config.toml
num_hidden_layers = 14
num_attention_heads = 4
vocab_size = 9620
hidden_act = "swiglu"
rope_theta = 1850.0
rope_fraction = 1.0
init = "uniform"
init_std_down = 0.0
batch_tokens = 131072
MLP neurons of a small language model. Each row is named by its layer, matrix (gate and up: input weights) and neuron, and shows model dimensions 160-351. Each number is 500 + 25 x the weight over its row's rms, rounded and kept within 0 to 999. Numbers have three digits each. A neuron's up and down rows have the sign that makes its largest values positive.
After each neuron's rows, "fires after" lists the tokens most often just before its 100 highest values on Wikipedia text that the model never trained on. A number after a token or word is its count.

L6.gate775:495512461520450502504456499486498508496485478462490503471498555529520484458498535513486481516501477540543553511461500479537485530500537501550525489483528493483519499494491474507518476527504506454506512515484490472506502526479498506496556485507530513501438505517506477462568540492501466499496510467534519523451427498496484488523480487482521496454502482480480489468499522482477487497491493490535513485483507478538482504462496502572516523508489541486482465517475503474514481515536473524556479527464541522513518484484545532512504522489478532442463538538484490546501517500483476501
L6.up775:488458542504515507556461477497531466519467494502507475498463519488474499462504528534511464504520537477518491482484489486488486518511455475445489449431498506485528483482525537498493482490544523449490523545493494504505530476539471540473482488494491495491529479493498506501520471482529503516456476494501488532540487486470485481498487544480521507507494476475474555514505502453543523535514507439527493495498500476535514550474489413477480528518504493492503475502486476520460483502517477518492539518483552531476480490485471524504508490503534497491475511480497500507464488491509532507
fires after: "1" 15, "3" 11, "2" 11, "- " 8, "0" 8

L3.gate54:475541485487526503462492538476534484492534496485549478506463508467499499465484482487493517476501482493509488497512482446494519524489450487498530493501528478444499482496520458503476435458520484543508503523467533500507477445506509515477527484498489536469518508509496523497532515468483524495505528482523526487533532452495492490542474471465549513523510521506513485494460489493484456518514475483498482493476542481493533498486516497509491526523547500450543535514498522470489523491527527503498546498484448491508518489497478531464463489512532490482494511488511543481578472495481466487
L3.up54:514473519492478486518517558550503489503540514499524496498468500531523500486478457480528522480481479490471479520492481510480512488552453459521518489488458516494501508521509534503480458517522549520488519515498516565499463485536456501510504524481505494477551463502520502494529464467554456531502476484546445503509533524557461493529521495506531479504529491481477448507499493489475486504534473529484492496520519504495511488497545516519513460492512500500484479495492516513477479446485498501475474466493487498508481528521459499510519538505485496515537508529528501468516558554454558495
fires after: "the " 42, "The " 19, ", " 4

L2.gate740:555456500458492509556518501485481480484448489513542499482508545480498495504483518447473495516558498472494489536504480528476469515493503499537494526494484501446531518536483508480492430497576542562489476507500506490501518513489512483511563505484476504498501528501484503465478523494526532519505553512530510501467457533507497505520526489502483501508491499520515524536528490478478497506473487498489497529469513536473514511511506499527464502557537502466485532474529472512482481498496519501464507511520500494522542430509476482499478514498511439527516503492488528535455526518506489543
L2.up740:545471531479509542565532528495502484479477475506539507535498509465499492492492524469514514507469480511495495557511439528497486495529499480532525535507533504452533502526480493511511455541522472524521470522490495489488528513481501463470526528509518500473524544525479479503508518479497482532485473467529508533497490508476519567484470480484521496471501485508531504501450499498519502496440516503475484508498499518499501450519488476552521496514518424464480495499488486513485537469513520509471521500493488491479496445489502519503447500489505491494510531512529484526476513525504522520
fires after: "\n" 97

L5.gate941:515485500497466508470493520495496457464546457487493471528517524517557501514462511525551508477512483510513493461468513486522525468505491493489477447495503485523469539526487507490453433501454488485516553461516518503465518516490473479511505476442547527519504491526525529503543479509477499515484468473459478496511505484455508450490472513501513538492508538489528522501489492475454509499511494493513485512463467456543489473462500491591514501510462468529489502497535523506526486490475503509494512548512513514487494501509531500494487478476504512506514514490517553471539496466488450469
L5.up941:486508532472526445565534513493538516487541542451530483490490505514508522482490517508463518509519488519475485513541498461478498454520544487579460458502488488450496493458525497494471469528473534443486479492529520566475498500497486501555529463535483499496518501509512498498503500500524491455460531502487486521476516480509459491506502474457505501531523431512506492474487497504497531509449492523500500480436527513488513493497508513466534511468460488546498489532534501491546485470477497542468451512561493503487487529517497468523517488535496482496475552459523466500494509490522546513
fires after: "the " 63, "The " 8

L5.gate112:473535550448508455514470484482492498521481529536501456505497512487508498521493486502500534530508480547524500504508476496517548502496463488480481485504511475472544471538520479489494508497516484495497485491515492455532489534545565486508520527537539509508454482526526520509440528480511447503501496548537503456521513513500540466516484480484511483506514470519495497504511481466504448493499517509519489478536495486507514473501513483486541520516480530480506528508522556476444545482488498506483475503515476526536543486503506496446498497547487488518502485456519519477479505533493530476
L5.up112:479501518418497450501510497489491477513496546536484457494527536469494475507487475491557526521487468515511512545537463501513538513499455512432527516523517527498503492494510490507499525496524480479503473493497542462482494512529480497496501523513520563509466520519494513490458524466480513491531514511494492489484499482500536524488470472488514489467505478504446486544471489489512474497487481473487470470497513470501475495525496528472538564490508509523496534528484498511499550516483502544529497545487485502498530463507542459513466489555496465531481459494509511487462490513475530508
fires after: "United " 26, "the " 18, "S" 17, "| " 6, "Western " 4

L5.gate258:475487507470507462485527455534469452500528504486503480518520495469513490528524485474524528477482474497492464493485455515509518474540515497484475509466513477538481487531523521450505520516489500448556510495517528480467519488500499516478506496512527536453533503518498518494533497563507461491476486504478475473492500502472452482498475498508496481524474534525517513487503479470485497507458506519490464503521512506493528486544491525486494473486491451517514509502462480540519477536452546485499523509491497561456493453564500483491528489479478505508483489507467528485486530507441514476
L5.up258:524452542476484484510479526532444483458518571539525505476497490501470515511474510492512530510495471529516491527473442520465498468550517503514506486500513531502500522498499512478485487503503466465559463541498494495502512457474501515458475481469474503443472472532482493488525492513535523482468486547479487508506523451460477504542470513522518484505492522537503481467464431544478486524514475472519486542533493563516513502506503532468460460485554501459520516560494489471489518549528490495468469553522493502497489491506527475516527509508484480513471476508480501506522484530479496461
fires after: "'" 31, "the " 23, "their " 4

L11.gate183:497531481527462496455511504507535469532480511543507514471509492491520560496483516508505467570472438527514525527497537470482475476501489531509517517494491486515531487514462467466509492497501479475505533535505516500498535501472522477511492531471513466504498467497493515483478510485490501509524475473454523494470470496519489464466477524519530473509464518496518459503487508531450467484533540509443493505477471471527469462476547493457535485493471523505478477495472462520505455452486496482466505501496471480468502522494494495498500486514468450496519555551508510484492503533480510506
L11.up183:531472470485491489477516478503521506543493487482510461475477508480532533523513507495502494516450482519509507518488538518506482465480504454488483486509484500525492528526524495514469509546465470535470459522507498538459525482515496549493513498450481475480498471491523536463458493495473499481503501455510483487464477480481526508510458527518543513486513481511519521503530445535489496491500537485450508481538493525487508506513448489476517526469487487500523499511483509462512535492473526455502505484482478498469504524484545457483511476500489488517522510521515525510466499482490505493
fires after: "| " 34, "," 13, "Total" 5, ": " 5, ") " 5

L6.gate143:529517480521483474507535458514479523521537525539542504514493489525520527514506530533501512539477500508522540529471467558495503552487484475498501536492491506522530487555516504516540510465535480516514467478507495487515509483494470455483488495454527516502505483488583472530511495495515498475508511519477457529496513486495473456532503521502489536513524536473492477490470515463474528483462495519476537485502542492458537488497512501466514504520471481491514472470485473498495534467468458496517469509495479504502473493451517539483460524526495531497476492510505527494521532513487494479
L6.up143:544532492512491479483487471551453538474468499542529507474502524492497523492519516516458506519488475497501508517461487528465495557490468471517498560506508520495562492517509509489546460476506505518506498492509506464508512468497495478501494529450503500544492456454535461511509504527534468494520494503490498489479472494506471482544491481491513521485477533495502479513528494446515535499479487489505570477491501500440547492518523479464539537471497483522486495513507458527502521511488469561509468484540479473504489468479543509464447524539482472451466490551502501494521555485526479484
fires after: "as " 22, "in " 20, "at " 12, "by " 5, "\n\n" 4

L7.gate557:509493491512488511496508486482460468500510529510500481518532498484511498496542540488539472494498499501510519510533531519526552511514532513492509533503497495493500532499475476459484502442502499480529490521482502513492480468480480523508519487542522522485527489430531487475520525507523508476484467489501512504512467517506464517502473550508513544531476495499547518484549474494472504517515487551487514511462548473506490500469487516496529507544487492496527510484497473509494510537464509493504477512491540465516480421506503482454556482513474458521483495517507477492485483515471479522
L7.up557:498505483478496521516455522524515511496520493479456491489519507541497455488528525496515526485482517528526475485527494472515492524494511537503487518529479466482530526526480509485452490448552497517509497518487507519495497524493529492525519507516462481525499504461514479495468504484515487476551487485492513489492546537500525541513463493527492531488450511459527519469519476481489511513534467501510503468506518455529496530501484503533525468558491514481463517493479487474478475542490530471511487514471497473506496500522447475476511488507487554537476508506494478500472504511503467439
fires after: "." 67, ")." 5, "\"." 4

L5.gate1003:494493526525480457503528499509536503512516534504504478514495511527469499553520525485532526489513562524532497478486509492537502512486496512476521547511523476485488487510514489519503486512497463485533455444497452518503493499526472497529524499474566471527522455470478488512494468457527496460469505504517528503507485504482495476505516509505515531484495525536498495475514496465481529481525529455484487518532510497503522500479501494511533460550485479471507518490509516475509504499532495488470507516524475501466484523546477524493521525476553484455481482518534554497500530478525513512
L5.up1003:492486521511489510469479497460510488499507480514507493494475500494466473551492508497518517516537543541527538510499529481520535516492514482552495511506514472519473496459533491480525486520510533487458474513496477485516483479517505473540468489490557461526488438477530510424497499463518521506537519492501507521544514513481512490498537511494515532460513520507510503503521497492483461478515538482518538480476516483483557493469498501479556508533483505468480512456466533498484533529532480515505469475491462493510508462520508470520517540480566500441495507511511527473480481478568485508
fires after: "\n\n" 88, "In " 7, "at " 4

L7.gate408:531504450507531472549511515540462488518476525463489489531544515502489453489478521496534485536513495522462547487478510496515506521522523486471494544482529494499508498497443492468516512475495524493519501483480506503514494489493484556476546479499450460494535474508525498505503495484503471528488506497464526504462516497481482456533463524500520491516514483518508517507492521456484469498553542569510496468486466514488470477546463477496494503530522500500526478485472479501460473513518507433472469515520529529479468464508512490501487463498528504484485485478523442528476539486515485506
L7.up408:487477476469476500526458483531489515486510473488540532536501535475491472501493490465531485515499522497548456455474523477538544462464511514521490518491529494493477469520518444480459514467518509534567483478480482500463509491493497497503502487476486490463490500471545475415539510542503505480485519535519475503499536546476500493544483523484524493510508509526499491487511508495511492483528544527534499517504462506432469511451489488482478510502527469496505471534473462463476477543516516431506496482497498498508469499499516498477464475529487485507499530503480493529478495516516446535
fires after: "." 64, "|" 23, ")." 8

L5.gate118:498481486498486543486496506483478486498509464530473519524528494525431501529516511475509515486516526559515521477521483495501518478492524575499497550533493473514511529509515537515468470509548496504567498516479453492516517528514528508540526530469496452485520488470498490465521514518493473498535481477478513520486512545544489519527504538522494427531529508491561471480479456490495511478528478503506493533476512504493500536464516502519500492506501513519482535467460554470477535516536544521531460503542506491486483528508450501491496490499531512533495496516484504494465538523464504473
L5.up118:527503484454490495493485489490512485483517487544487556493522482555462480521498489482526526488533513540502509464498491475494501448439504492533492521544505484510522487491491513543479453514573522504576510490520474473507525549506495468543499512468520462528518524414507519484468518491505507521503470490512520494507486478536490523518518497501522480573520479485558487490490484470526450504540556475549468538489486505476498521457481503503508534500549529491496493471493531484504524506482574508525485479531509492499500488507451477509504473516518502537498503522502525488453522481476451475
fires after: "." 58, ")." 6, "3 " 5, "1 " 5, "2 " 4

L6.gate348:493518487506515466507546469484541476518524458496499452497509541508539504517491471503482472455538521454449484418473465495501492487493488484494515534488500474460466480494484537460508514473476520518550513509500497528477487519488485500492510479481464517485510503499472513501502490493459490465491482523549486496466487467511487484484510490518524488488500538505525522504532520504519471493483471496475485483516521525452508533476492473517527524501506504492516507507499555518538481490477512548476512477502482506488510486530476530463483469505484573512555501532528497479548481458512480492
L6.up348:541456523535502539465495477486477500491513494466484485499551497490535488517467484503487516491515443505482519513461493500469481545483516489503502479507470534479487466503488546519470486555517473484471489542483506497517485490514503481509484499490481477470490443510481507518474520511481537492458473494497558512508557497525441503473509504498558480471499534480507497506523543511489488485489506498506497509480447488498498522506496481444508534484462521496480539552533501524488523520537488449517520501494496493485487515528492502497505548501506476549496493468540472483525513495463492523
fires after: "| " 36, "— " 20

L4.gate547:551480518501493518500482513473492520478543454495492477491538525487496468489541531476498507487459467468494518515473490516483509469471489486475484455479522528521505510487495480478497490470475454506492482450518511469487542516508468497500480477509504549539544450482478475535507480513517561474450507531478523498470524509478530484541509485473498479489560508461517492503440517510485478494527499503517502554516493553485514491515480496490462473441479490468503479508498471505538499463487487519492508542500511522508499467494497511521456486469491494518496468529486484496496504451541492475
L4.up547:492505473526459479491514525496504521503512478487522507461516524493538485531543500517513496522482503492528497497508496526481493518483495484469458456476523529514470524461491506511483492508462483488538453498477486507489520517494451508514516513533484542491492475525458496521477526470502522507505472491501475491443528490495516494494503499501489473496541525478503503485453489520520507504482501521467478528498500537518469518450513527496505527471480463502495479578487501505568501461514492558515527525488481529506503499510514551520466537539505538520497481538476487488507531499548511498
fires after: "the " 80, "The " 6, "| " 5

L5.gate491:490480492501515500481492468462533478500477506490499479485520495478516546481489475515562495495453518490512498523511494511484502448526481519518511531511555502468461469515464514485495507486488477451463488470497510464499533538527499502487539489503499491510513483486519485481492518509491505553539503484546503516521473501512480517503532524538540485469499522455476536465468489539498488530502530579525485500469490546504538447469486503539503490512492531492508520418490495505515502514486469499492484490520478504525461520486540518448503484522473481520525447479480474505476496529523495490
L5.up491:486515506480495466483523497513542523488468525466450490506542462498525537507515536486517494474508538503494480503523480520520527513505503476484505486515511552484499471461446489482508527536481489506472499501492520498522524505495493520497531480524513463504487499520527493483443532511497541512491507488507489517490497527483565494485516549500540506519487478478486492468486479539503500474475540505482506517468514502502511449481504471525482470493468499485516547508489489512481484478443491531497536515495508468496475490501515548503504465530478526466496509500509459457475470492480498527
fires after: "0" 18, "1" 16, "2" 15, "a " 10, "| " 9

L5.gate924:457520493504505481493517504485513452507475514508494530497476549497528482511500492473494534525509449531503481496536506477553510483460447527522529554490525476464534504473459499497496513498503513503475510497440507489479462498525503542503462497463499497455487504488494490549554527444515479477509473447478477480477494504507520524540442493531543484488488494527511466529471475511522459513453521476513509516493508514492467500471502521537503548527512468483512490498519504516509515523481477477543504507506492506475515497527508494457466466529476511507495466490506470478489500541497471456
L5.up924:549510504505535439500501472544458476469471501463502529514459488519530520518462466443479553487463462471487485475487472527518505524521472487525523503504499496515519514485532533520477493499529478487529495486473508503477502501514504505497485464473511495488510457515498522550536497489508474481491520504475526478477494511504540534526490497502519522496531495556490515537506493564518472506502513487529525549521528484478457449472516476520516515500497474493493480469500535539501505529516504501507473471494511501483521481506517489506521507490540492480486475517519469482501537527538455515
fires after: ". " 31, "==" 24

L4.gate562:534478506499523504464607508480516500462527525481532519500510466441536544473533529516523537473445454516480499507478502524529489494534512479490479485504505458543482539496484497481517475468472477501518518507490519528470475519504522501481483528487527528481498470500501519476466527474537535473481496479468549469520501481486492494447509532487489521463471515506504504485482461513468529506501530536521457495456549474499518467482483517523516500462525528480472526540467492512499453526514471491494514493520534525478506504490505489490501488495517537501482520504523554531475484497514449470
L4.up562:470566506487525510496540471491534480488505526504536486526500479466506503495539517494481541505457498543493479514468493507459493518447490470487478500482524466464473516470467480521506531461459506507510526481483467482475514481513494490519475468524523515470513494482476495527448506430509547481482472524496482496511495493499493514468538531448491487541508521496506523472515517482492520508478443521526514441558487492553505491468509494500514519490473503501493502566503507516521513457526520495511495508489480496504549524468475502475544473510510499491507494478461497533520474447497529484
fires after: "\n" 69, "- " 9, "\n\n" 5, "• " 5, "The " 4

L4.gate30:522498456481500475469454535474483474536516506475542511510488483479471476515460446519492499483469483489457531508492543475487492527496502499547489441516492486437547490474461491541528529477450528522491523525511538504489521519510502528532499469497483500497486492503494465486516515513488533483509487496478525549524511512500503484515512488506485527490528458521520515497479493522484505506541491512496480525486467534517552502530464438513517504506509549482499519503480505469504541520501545505516510531528498507475537489509519537506463505535469526492497505523508526512505515523487543493
L4.up30:522488506496451423464472500501465468581488530502492526486472495469483433520462480500509518501495490531520545501508530457498459540465474474512487477470476505510509502468473466501492527498461542506484490538506518505496482498496521466518501490454480512496500461508466554499454513497502530477497514483477490497496519512509495484507522501509505497502513516489494495494511510513472516483517512536472493462465473477542541502492506449483495521492485557488453535568483483482555528518499519524514514495516479498488537477540526531482505506503545528534473474537509535516536522515493495500
fires after: "on " 28, "the " 18, "in " 8, "In " 8, "On " 5

L4.gate517:557467512505480491530489528491490483460431532506514459498493497502487493515549528497506543473522510527474495482475457528525506487525470471447485508513538475463505493496477462474528492463557515528516484486527489517516477498419469540446535529440470450537499494472527450481478512489546480496490521478483506496480515497503484509521480496469525510516515537531516528447514547477541514488494505481473532500504483503481489475502513531517493513483516463476506454448491482487474538542485511472507470506517510463487475502489512493476495512513525445514482500523515537514513547530451517564
L4.up517:540508548492444509534474518492483498476482505491518469482495483482494490493523538521517487482512520527509535490487469495520512495507498465528531515524497491455516477464501471444516491505557517530492495520503467500499485514457483553475525532473455494550491468430499503473460491499504493494506523527456487500468502522505496544490493474508521495470494540509508532468510541478490489464501540514475503526507514513481509476510521506506470494496523492467484450476477461459430579492489538479481506507523506453482500487518512526493489501521535418532456499518492530511516566539492491533
fires after: "." 85, ")." 8

L6.gate951:502436518560468513492486509503499479514479485531477507485515502498497561522513513469512466482521493516487492493515512459485551487471484516484504486468554508501486506478503475513474506513481511475496488487575494503535466544507503501484502470493489470517518493516525442538478498495488509494530505530501505508498501498483502488449497497502510496511513478527488518518464535537524495503463530453506495552463497497517491569569529527506496549525502511511502508522509502460487468488487509512481541509545495449514511493501514536461550482482537485463418515521477499461525534505548519528
L6.up951:497478534510524520514491488485521485512506483484507535535450493477499509529507547506526509502517520526503502486491464519475476539505510492533436489472466506474480500487518507496512490488484496437492558514473520510462523480494503485499503480492526425485539533485477479532545510507513543503522502444477473473488524540469458551498525521493493467523498455477515543493538471489498475493535506540507476512514530503518542492533504475523507510524492531469493501510484444480522481501488478486439496497448491523500519534482513527479486538460510527524540464499509461524500491502485497515
fires after: "| " 48, "; " 9, "0 " 8, "-" 7, "1 " 4

L7.gate499:503517504488530466487445514494511470548475482528485460535486475496462484510529491469481540502542520524477504498471481486481498551486503504491483480484499519518508506516459536498504503468456509513515473533440478484493498490486495499525518531515488517534533452508534487462530494465513494512503502518468466490469506518505466521507535494491520481500516506472510531509498501509487507490456487504480483495493477523516504502503508465521510507502477482565559528485476523506489523453512506492485470485489493546483536529496501488531494496531544532528520486552449424506502461477514525525
L7.up499:511477490488474454500494495477502491547462486511537482501445508481465491528528504557547519536482481501517550512486455489483500537474434480482532566472511504506510509517491539556517489514489487466496512508514507510478500478472532528499493508526511470506511505487508463475489499512493492477498507491505519502499448478496502499528482448506543500490528495458558505487523502457501498501493496518461525500455468577540486529483527454511479494478512464512523505522501520513469534464499471514519444519500469517513528516486566487537501504509472499545514486505482396495493498455542509463
fires after: "\n\n" 29, "(" 14, "\n" 8, "in " 6, ": " 6

L6.gate889:497479525516484516527509507481549514531528553474489470511505474515487491508510474526455501483491543491531482487532480507513481503564493464482490534503493498508498540517486478508477462502488517451489490510508449532468491531475503487510471509502495509529510458476478508446490519536516532502512510506458493517543459472482475501515513486450484511449470482489494499533485483512541505465515537515467480520523480494539503520484506502501495501515464487536513521489538488445496526499531503510512509453522489458475518477526473527510551490525506522465501529533541522491560529494511494511
L6.up889:533522492503492496517485543468511472497510488520495432517502489506510529508493474463506486490523501485522446528473477514562497487493520489473514512498491465562515501498509504509490492513508466470509531495468497460474494473518492512514531507463484494534512489501523473479516534498507520552511483483488473486504494492492537509539528473475519492501464461520513512457463509481497504520520551517530442517471539465524525484540492549528447513524534498547514488501495532458466499528483524500525514522456490493455517497509489501487502527523490469465509483509532500448480452518505529525
fires after: "202" 39, "201" 16, "199" 10, "200" 7, "196" 6, "ib" 4

L5.gate933:501470498511490448487486473444485449446552470483492509500502518494470513471517462465524492536513485495563501502465542531503521514534505502480531497492513558542483455505530527497517432477502498493462521492525492545463493473498504455454504494567522524472516520508474529517513449491528512526485505503508533538511498578465524512539525482542479508499492488464481503537501492507511490520514548491486460466473533520527492511486507484538508530453477527492513491508503496476495479533528475498472540505532498504503462497449498523503501465463472503493526483513514534451507539513505503506
L5.up933:472537477524477518504526514509506503494539534483516518500483496536483477499500484476516516526494523510535491474495486517476520487524514494497470511471499526482485454521475508513480565477523470478464441503505471497484541516523462498566488549552522551497487496488518501489484512481507486502477559530521497497470512495492486526472464477531519507477502563506481521557500467513501514475467499508512466527478514485515502466491484478477459471537512539474498516514528509515483497468457552495513530496491497521493482521499444488500546519487473533524476537454515533488508473501510460492
fires after: "| " 41, "200" 6, "; " 6

L5.gate967:522507530514497509462502519537484490484452526513517497492484471484506443499517504466521474567515494469497501522470487533533541483483532494535477487498520492499509472525509514529515471482512528497492551510537567465473532480495494526496477511499567520499495453555524498493536490482501477518483507510530489478517481533503486496509490526529481526495512517516470497516528514498534499531528509487499520494488506540474507455499485512542518486506500504485544467504522469438453485505543513513491498503475511519498535499473562564491473493453486486503470492508504499536508489497463482464
L5.up967:508521562490479493491531510498463505495484515533523494482518481508474490481498486497505502529505458490532492520489489450481519452475528493491515522512482506500497463529495507484503465474521530497502521481500528540498516473511518518516512517480547496477534484540509488505528526495526496492497526470514476502511515496473500482497508527519476521476520478470501500493528507502511518506504519482514501462470533508520526504525477538516484510501469530490472533529474492490481514480508520527501486530500520504491533500530550511474439461521470511466443522475477519570547458533480509502
fires after: "1" 26, "2" 11, "3" 9, "5" 7, "Diam" 5

L6.gate996:453486495487505511510515536508481499446460516462503518519498534504507511503458483444496454520528505499509473529496515531514533524486502500508535504506481502524557485524466483495485477481493523498486504464520540474509497447522551519502538498503475495524497509504494505503467466490483461532483464522511464523488513437484464488490517543457514517488442502542487537498524504482506480541535515471450523502530480494449473433493529461476512475451550506464507460529525472488479508545533453497500552518507515522512505479514461492485480494525503477487509492537519482519485486513503472513
L6.up996:509515510492500467503478461482442520531512514545516533506520527513534563503443551512487498559477465522515440502486486475472502457546493524511477501506541461462485495535536496509505499477511463493535488475509491508489519488533488475526494511487504505504497515486471476496494517478473486497548559484539516542511487500489512484590512495488522468542524433531490487521473474485523501457500507535492521549535503505482493479503507480544493502509500462506538551503458485512526505470470486500474479504439481496522516485483492486517493465453526526528470541542515475505487512510490477555
fires after: "\n" 80, ". " 14, " " 4

L11.gate846:556488479527434539466481519507508492503508463506475502537500496537475511483502464465504488449429483495511494500490506500481499504484490497532481483495560484483516481528493472493523500495534515547502527481485508479522487488490505505539458554468526486518487458476551456512509516468467507517488484506515478459481556547503462523483502495495552442483494492536491513497514514554542507502551499475508510496487460511527560495476499469458482489522457487486497496494503475506524478470491497459518513469514518474475561487528522476534489482485499527494497462504485495500523525490471508514
L11.up846:488541494501459522529472509493536483507498506478470539474495513506531505500506471465499527480512494519494552469481466505491490481493490475498507442513480486490466485468550490492491531523530519535474522519441484487494544465500497515479549511465504469534498490518502498511538521488453464487497495507514479497480499515474489514502528535541519506519482532516491488482539482494455528527529489460517511496496529533503550501536512501536448517501507478502482477540454508474488510520486481481484477513454502486429558520516492456502457508479479532517466483509506487475497482516441512501
fires after: "| " 58, "+" 6, "/ " 6

L4.gate99:511479531545452516527527538522482514490530518512544476497502478478480526501522496501478443485474509510513513495499548450483509548529531517460528482498517481501510469480509442496507516509491487508477429477484481519519467512527475515472500486546519471470512462469478483493493475485491474514512525555491504455482488496488486509505475516500535516456528547525525497516447481432505531505526470516493467515520540498519527490514491484521480509503511524537505475483530499478530536484484545453501538472512493493493493496519434514454545489476504543478498481505474478523510544527531554502
L4.up99:504482527511442554557511514490490467493503488509481462492537464540481508509553488485483494510477523485509523490506503464482486480539520496478488512504533497514493498502471483501540461475503535519513463482473487470456484498506472491498474499502470513500497466510496485517543531491462493505489483474506476502518497509487523508508488484506491502517484510517549503434486486446511505499500483501519490535489540533520495516467511513511516516512481538525447487512526483486493465485448525519496489456475498477485478523477516486486531560529476534449469489462447476449550497465565522467
fires after: "200" 16, "201" 15, "199" 14, "Le" 5, "to " 4

L4.gate452:461514522495511491506516504470541506545523536496434503493455481502529509504501491530535465509490533506500478498469510540486485507506536495474486534468525506537504443530498519523535503513493504447534508470552480487507498503488491430525483534513520508467500497482498490471496519478557496477558519497501510498517484506540541498525518480472494474478502502458512521473481488491526480550487491515502492477504528491502498485496476526508505535491475529430543516517491480480441455526490540486533531493518498525466468469501490487504503476475528486505478491529497510525495510519528519474
L4.up452:457511480493548480522461483454505521533501487479452496454501505491505466482478508499503472530530548518526509510484501537516498479542503497499487514492486520507513474486519496508504513511458489462475523509537531473527492494527467479478504500470513523528488481494500559513492519454533527468540525530497450507519469471524559510514486508557548480507530525500481528498494485506504488500510519474483491504470535483495513463521528534510512486482504504446476500513492467481474479514455552510541488495488503457522484517509514496454474479491490488504513509520481514482445475524549567513
fires after: "| " 51, "202" 7, "201" 6

L5.gate419:523546511493514540504470519500512511477482506468501533521535470518516493497544471482531523520461522538557534523501512506545483527538498522519497485510503521463455499471511474516470488505470492510478520505522455518467524509535485473508509482504500465429518511476466526493503513526507512492516491495493484497456463498508499498496476461501486534521488515470471533498515463501532488495501480469484530499474436477505461515525459549502492485476486486490523543497521470477507532533525526453527503506556506511512516473532498548529475518527491482525501487503504503498502474528505491436
L5.up419:477501472452479450486544506524489476529489502473466505497486490468520499505452504483464489460491534538518506481520471467474502497506542508502438450458536468502497487522494493485515468447457494514501483513521533484517507530503513529511480523520482445494496560502511488481520547485503532464531507522548486482493500529548508487519506524544527500539531504532515509475478488486527536525503460505469491477546478513492507509501455490533474484503482484470451520496484512519557496484478496513510545436496535516522489500485503508513496477516527541529489494515480526495541477490516508473
fires after: "the " 33, "in " 15, "his " 10, "s " 4

L3.gate750:467465485498470486503469485479500489531487452457517523502500480516512491494473495506484523532457490554523513511522512532490489504494497513473501479477532492518457474477492512541492511498515502503534499549514482471489519528499487471517470486468490518517510497495544506517513476515487486488510521480439506525519497578497520505550473459468513504509479461495473466483493485520485508494523513482513527468472443466516567510478525450499496541517452500478503534499476486504505455514514476506492485482481502504519519533550514497460513518516495518498469485495477515510489479568474466478
L3.up750:473482519542447478497509486483541492521513476481518516535465488481543474538473521509461519481487480527525480509522521534507490495459493491498478480472500517515481552500522513543512472493501520464506472501532477489480516537455469471486464480431478513509463497476536484532515486515504501428511477463462471489499499538520496458507463503495525466463487507519454458499499491527522498499501528524547499507510455489513498470517508437500533495497496487468522548516479509516510480505508512510510497471524508486569517544523499487479504483452512548447517483525525486510478490502522494490
fires after: "in " 26, "the " 24, "In " 16

L6.gate340:495480487529486527510545520523495451548524497528553519531454486489553488489500475515469496501466489540534523495502483535507538534513491464532497523503467458527521474540489480507535514488514493453480469542534521495472508536512488481467502529505546522498508438483543468481518549482479484488518466486531501487510510494495503510433510527492527529504490490520477497526539458470486464465556544514510517478468502505532461452527502469509512511501551508456491538458528492496509494453455454513499495521495512516447523522526522500493496534538483500525489496478502505513547513510563515485
L6.up340:496479536493491487492474502497516521515524515468505507510502469496474482508507518553541525524552484509507471493519529505479492507514487502494453499484508494468507476503450542558494504503541515498482508483515499498498495473484525507540510505486551534505544458477486476513521488525503522493453478491469501484491533499478495475523470485486463527517476486509573500469491510466482504507514458492493505431506472497440508519497504484473504504525455498494468530544528447449477486467519520536524474506542456515523508514497472536559516510476526481488473530499493486493460505513511493479
fires after: ", " 20, "in " 19, "born " 13, "In " 8, "(" 7

L6.gate761:492510498558489506529540438460495517561543480537471482505489490532492505460539496502541505491515503524481511478450491482511512514489532468483468495502500486467474493520539516494493504471473489491485494522475474501489510489517498523466486507476512493488514498521533529519464488487481502481485491510483477465513512486505507478517514502509529493537532530512531503485470561484513501541442483497521496484531496500482519519502512453490488447515528481474530504545529538516535474495502478472521546488515513529523524482530493545472485488540495496504535472483489445482533478530445461491
L6.up761:504446510494457508487513512486511496541513488494472473487525500491501501480523501544535526492499502553459493494496485505504520481505571518515497483522540472517473476491471466512497514454521468525462504522420481502497494496494505483478511502477517503510494471534490479490525506500483490471522529523500457425498527506477567455507494477504520474507518518494495496523498545469523482518493516485503477525522484499523484553511569480491480521502515534474514480509483448507532515508473489504499453484519539471520525528469494501452510518526494478503491497508465463464486495504493542463
fires after: "| " 44, "\n\n" 17, "—; " 10, "\n" 9, "As " 4